Weights of a small transformer language model: 28M parameters, learned positions.
MLP neurons of a small language model. Each row is named by its layer, matrix (up: input weights) and neuron, and shows model dimensions 128-255. Each number is 500 + 25 x the weight over its row's rms, rounded and kept within 0 to 999. Numbers have three digits each.
A block is one neuron, or neurons of one layer that tend to fire together. After each block is what it responds to, as a language model described it from the Wikipedia text at the highest values.

L4.up649:488500521492511512528545486503457528531505496493481533507530511523472488482516464515512473500513480512509528513501483505507536488558530504492510479484471481468488486531497493488496489519500486472497444469473515495521513507542482517510471449490487499445468474508503492552530499532489513507462507517514512476480508522520537564472516486484545531520533484519485503528485520496541482527497
Access, flow and similar nouns

L2.up235:526476491490548467472485519476458523493504466550473540467466515535480482462538519501501493527514527475533505544455468518461523516487497524508532525535529476496469510501477492472499472499522532511538488479535451497527545485488478485466507517492524495467508509504505514534547521495480521511512544565477522497487460470498517486512539522484464526513503509524502503518512501533525526521457
L2.up538:510475518487510531496533508478509510500500510492464542507521510533468515473540463502515489558522502509573499482496457523487484474502549502445526516472511486494509492503529490489498517496518505509514506498490431515518490514550489506510513491485469512472481486543494510532536464500449515486482484516510465476503452467492545500519506527511519505556475535473468477546510469510530468476512
L2.up541:512497444540491518552537498509521512501535499508513506537526490499437541489539476464462506507547541500531461504518467470549543537475518509513458507507473485482517528496511512506505517512536485455499515525515531493520506548492499457499527543497463484496499497482536522545519485493532557500471509470464527541505473466512550495501526503501481503522500523511484548544462491505521538474442
L2.up543:511469508470472510512513536524481504540483456526516476466447530526462460478467521523520472524529503494486480465502512519488435516512533524524519469462515485521485506491486495528508476493497503489517530495506495471502538533481525508515536532449500510496523476511507543542518500508452485503452514504460498478450497507528468543509527530501489476475539473529498497551467461523497499504528
L2.up624:482454465487523512516480465521519462460491514484468531483464507476496507497533488459533505495536446465499503511519508473456464488514513516463505500493470505475494498513491494508497468495500497483482467490518481514518498463494528468512501507484518468465495473544499497517541515524514511479510525526512504500505488460522535500525505521513513435494538531493516456485499468478577499539475
L2.up673:505498520525530462510505550533534514498493537528487504499487505500497522512495534481507523498476488502496507505546487479497486505525485492537470521491516488517516477467478534486485446475522494519497518507513488509529487562506510478497521506474485447454503515514525526506510499496525533506493502501502529489504476517524511548502457541470533493480543522524500527551516446470522487475529
L2.up728:509486470513485552533478508485453515501493501486497506468494523529484544461511551534469472493463547492542498481554481485447517481532485504515494532520517561486525499491533500525422462491516501453466442489509473504489515495546508493511530520503465477503501467509523495530540482513506486517470520465491475503480487454505547538517487493507462538543488476483515514550456493536484529500489
L2.up769:477500466528522445502520563511514507533489499518480519486498479520511493469481498512565506497494486511484514519479468451535459481483497502518484450497489504525520511517488534526499455540531533546480501503509429490544545454545529513513565561503562513490499466473500516502526441473474501492514492532492458556516515462518532492525527484470504475478499499495488502543472521487523488514461
L2.up885:477516517505502477527491499492500485563463512509503518440518473476459510471523542527490513428476483491492512470518494470488512480490535486534467490488502483489509526484485476512506471535556502504482501465474455486512467473505511528496520490460512458513484486538546513454493505510509512490478539518483515532478476451539519517524491508519532505502520501538485493509469470523509467488525
L2.up998:516482467517507494487504482509513482520503552537472499511498467499496506503518488473493512481487505454536512509506460505488483465513528474459474506498531494471517471518498532507489473505518467530498536516501498477538525524523491508493515524525483470454492455505484524498527467496454544483488543484491480537509517502525493531525503514556505492504518492524458478474516507501528543513518
L2.up1011:480481470502516506492532503516469510470506452441469506546543501462513531495500517475502491529513494499506502545523502442516475471554573504535516460490451500509513494495510483508501507531530539495494502508516511520509503486506510466487512493444488531467492462530460475514497494508486542494474485453517532516504449447491521476484510461500512499525478508516504530497483478482523501476511
L2.up1044:500514500521500506481495544512516534476451531499474486478510522511512522474548448471510492522491476471519533494518490514505450511544503517518483494467509489474480480488510469514488488512512505486474475505500493554521485465522510481507506547505445490457459463527521497514501456493479544469417524450493514488532513463509513517545510509509553519551487514502474504498503497500514511495513
L2.up1138:492483512498496506464520514523518510503496477470480518473532486518481487470505513486513508496542465490509506489471500484474441510498572535502497516450521512512456544531502508518505504519504476456467502506514485513523494471494536504498481506499488487483481514528559526476480504478506458532486534452503539485491512506470497537501534500500499524513551496543524507520464476463441531515521
L2.up1231:478463486517512473506476553490472525511530523544498523462453490540470482533475467513512523502470517509491482466509494522516454512518532472479508503519516496541492520457501464516540469481498500488500486514495476494523539514488504486525533455499483454531531497487506513496506498536498533510483526545469545484518480523525537497484517536440469474533482503508496483492490477500486554464502
L2.up1232:456458517473473520484510544549529520518500475482485528478493507545445524466515522514521492520476488488509515535500498486491478447487482507512520508447460515506485485493502465516499493522530486450468491455542475488561547509497553487509521542458515491465541451558487513495495502524487477488515519484526517507491518457488534527494523491490493511517491504501511533552484459516500510507483
L2.up1251:466468529525463491532508508533494524574499465508475471488544456520478483471481497501478501518524488532463452513474456492515489501480498481483469469503539498483466456490514479494472460540532518498480497478466465481546503494519527495526551523500488494500510482542511523519508460515471493532506525474522496504487464536472505539471554511492552490496538496461490504560492490490489466501511
Sales, costs and awards

L2.up84:496525497541502469494520535513513503484519526498526468532480482526463489484493474497488504480483521516532532523509446510503513501529532490458471508488473489515495467494481508493480524478535508494489509483509486514465491551512485513492493513482531480499541461531506499522520450531494526495490554509494499538464451518539536544497486489530512444541534494467491502531505488481504510478504
L2.up99:469498497490507499459468518505521489515475496544530504515477517552493495460534522469512512500524508503478525506512505530510468553502506497513502540511457440483539480497498525512461503497475513506480478540518473475526518462502476480496507501509505530507508463498517492557544511509525498499470495556495534487516508485500577520504503477528502477529502511503543507484487539493527521494489
L2.up100:509474496503496461536511488521520515510465483525529502510515467476498478512472466478493504526519523523461491474504499478501510509526471496507522537479532498521505494472512498501539525474501516510470497491500534467528515520474460533551466497544520452496491453532510500542499492511518549464508481521489538522516495505515506515542515468539487495491495463488544477493524464506508529535523
L2.up239:459498526495458511512477477549526496537533489525487498517509438465509500513510506457517497518488507511499516473525521463514492533529525503483533484503513461526481473464496490435491524501510519548488431497506526475500512529524504518479493507512476498473545506523508508494471494501486509470508523485489468496515508512510512481511539499497540486498519492524514467498503489534501531489552
L2.up293:513510462523484482460472500450475489535513470507519487551540549479508459499505503532476517508507518478502497445500514518508540519528524492512478447469471496510531507499471533480509528487474510486501544523514510470483501501544538428508487565529481465529469457491524540484515540539495523512512533504497491504478483468493494497495526514511473476535496489512475480517553481513549528519497
L2.up315:483467495548573502508488524504486481510491451529535479471493504551471551517496493548521514541501513460527521454496471546507462533518479472496543490479501466493481507481489493484519510516505504494510491537509491513544458518478476531480503549484478462495547506514481485509503474527516499496503541512503499457480502534520478490500493522480514498499485501464523498508479508515484569485487
L2.up396:478444469535535535531528500520468531473542523460465487478463501495455524494463518481509510552521512461500531515517515474497461503507517521488479467500491471510540498473477478466475495505505511520453474505523509562481474486532484468473483543491463482478500489531518483546524498527488504492494477522499489491535521474482479469475499529475548492518515502537499547501499473516505492468489
L2.up709:488513517506545482504454484457474478557498482511465502487485527518436471480505476522481561538533508486511515532500503507481522510536509467516480497481505479506557461507537495509527490521502472533493523515489491501512472491545509492540534494522522467506489491553506524494540495501439478551515509517477496542476462516508520542520511505429475522474532459485560516473540504484512483522548
L2.up762:459470460561499550487492487534465475478503525504490458561519507550490539474539514503500515513517480484493482500476514455492464481497520508517523537481521497479481469478517503514518461469467524475456493535483495495522490494507490518423485476462496497471510466523495495492430498515521503495512515472490503515483458501504516535525488509519478520520504507498496496527526528468519556518489
L2.up877:479469514496522506483501513509470508568490476510521510502526469484475481489484483519504548465474492507519524484481512484525535480543469511473461479542478471494540464451481529491489517540464536527476492518501502533533471534509529510492519556490507455518474498538538485509538503535485531505477516543499489520524462480516492495517531489538454478488481481513529516489507476539524519510538
L2.up908:452460463487508480511498469525455486484481485555504448539519519499469501474482441492510530542548481466551560493477511486499505491469481501486548505512468511479486471467485518543519505523508553427530553538506537477486496533508529459510481513497455505486551494526514503481538514460473473504500515520490496517503486470522527519523491521515468493473479482495541542530507495520512535465494
L2.up993:496496487509540499464466472535454496482528481531486486533475538525443504517471493515500498494508525529502469524502512512511495529525478536497508489521481502497533536469470553472511558493501456530453513524494525520461541515502487533484511494547516484549541464534515453473509485501537513492508481506485493499489475492482519486470474484514495503480526510469534494522504538533528488495498
L2.up1213:465473493490524515521501476465511493507495526507487468476533515561515494458502500457477500538482495445499514497483464483460530499525502526478530477449511490500495455520485497533504478509490496497478516497500488530503546558485491523475495477495509506470459485537466531518508500519501526539490521502480517522503521501467503496520539482536475521518518497525499494544492499480482514489514
L2.up1233:549498534508484504487535505534489521509532524465473557524522522481454465486474486494503492552497465494517508502462492474518497487553493471466486500501476491543444489458501503489497507505481550535494513512497504523500477478503512459506460563474443508493500484529494493517511485517504533477479484456471483554519521477483488505518533483528515498475522501541497490482504457507525563527509
L2.up1291:515497484510538483511481464475486472495535472520499481533470471521491514496479513491473475534519486507510531546515502512487493513520508499486507474491458483522490435486481546500488538521495489497537536528530546520512481523488472502471468502458494528507501468498500505492517513483526431537516465495459552486501464474465513523464516502488501486515508526484532522515457511493506519487533
L2.up1329:473513505517550440489521559474466507476507505493472435496499480520458478470509497513513519499505489490548491486475481505515489529506513541478434502467513498493501506505533500469469513506546523458542528534515538503494465482504510513468523510494474476530490468509475503525472467508488503545487519510468516542514526512482482494512508483561494498523490478538529494526517501519532529522531
Time-reference nouns

L9.up700:519526525509499508526477503483492541535472503492474474488493508515510513496539570502503494524510549515487516483482487516510486506482507487468448481511483485505527528481472490500494485536493525478509488486496552510533513530487495514480493520465467519454495486553510477488504498525504505506494543524491507491529515493535542513506483528542506528529514509498487525500495460464541500520472
L9.up806:498485473505508511508487506534456497510514514490464508493502528534471547518515514483461471528473540537496504508531523523456486491526520501428518516481509473542519541508448494495500520542517522506453450499497520508499445543500507476512467530503495463525483494553494471486511494509484502497512523481506550495531497444500551480520488517490462527509507518456484512510502475496531471468493
L9.up1001:481515472487533477508509504506490521491501508549524506562488508496465525476497487514493472538488525509494468499486520545509471494472464503479490504512538473500501519529472500552483504510502545486533519488522478541471487530472482469469501485513483468527468452520526486522510484510523486490509543466482465519512471492505510508514494539502472539536508508483471521551496459499542525518526
L9.up1487:485504470482541508517479489502472523449506485497504477506528516481535509516521483536466524458532529493477447502549474514467521518494485506436493489485471501479514553515502524457486503486481546502474446494521485497513494493528492508522489519501475481521524472540575502520532464560486496509487532479531490503499503477532502454529509532483517524551530492474472488555531459536482504468492
Abstract head nouns

L4.up1178:483536498527516503484508482516520520504473539487494453522500481550484488536467518485466482491489470486552547488494520468516511492537499528468531503499509515505509507461495560476493491487518500525524526502512476528516496557477482461438523530486519484503464495462514491509524498515504485510525541485509492472537512495491504489491532453508501512527475505507503483531469544512523522462529
Time as a noun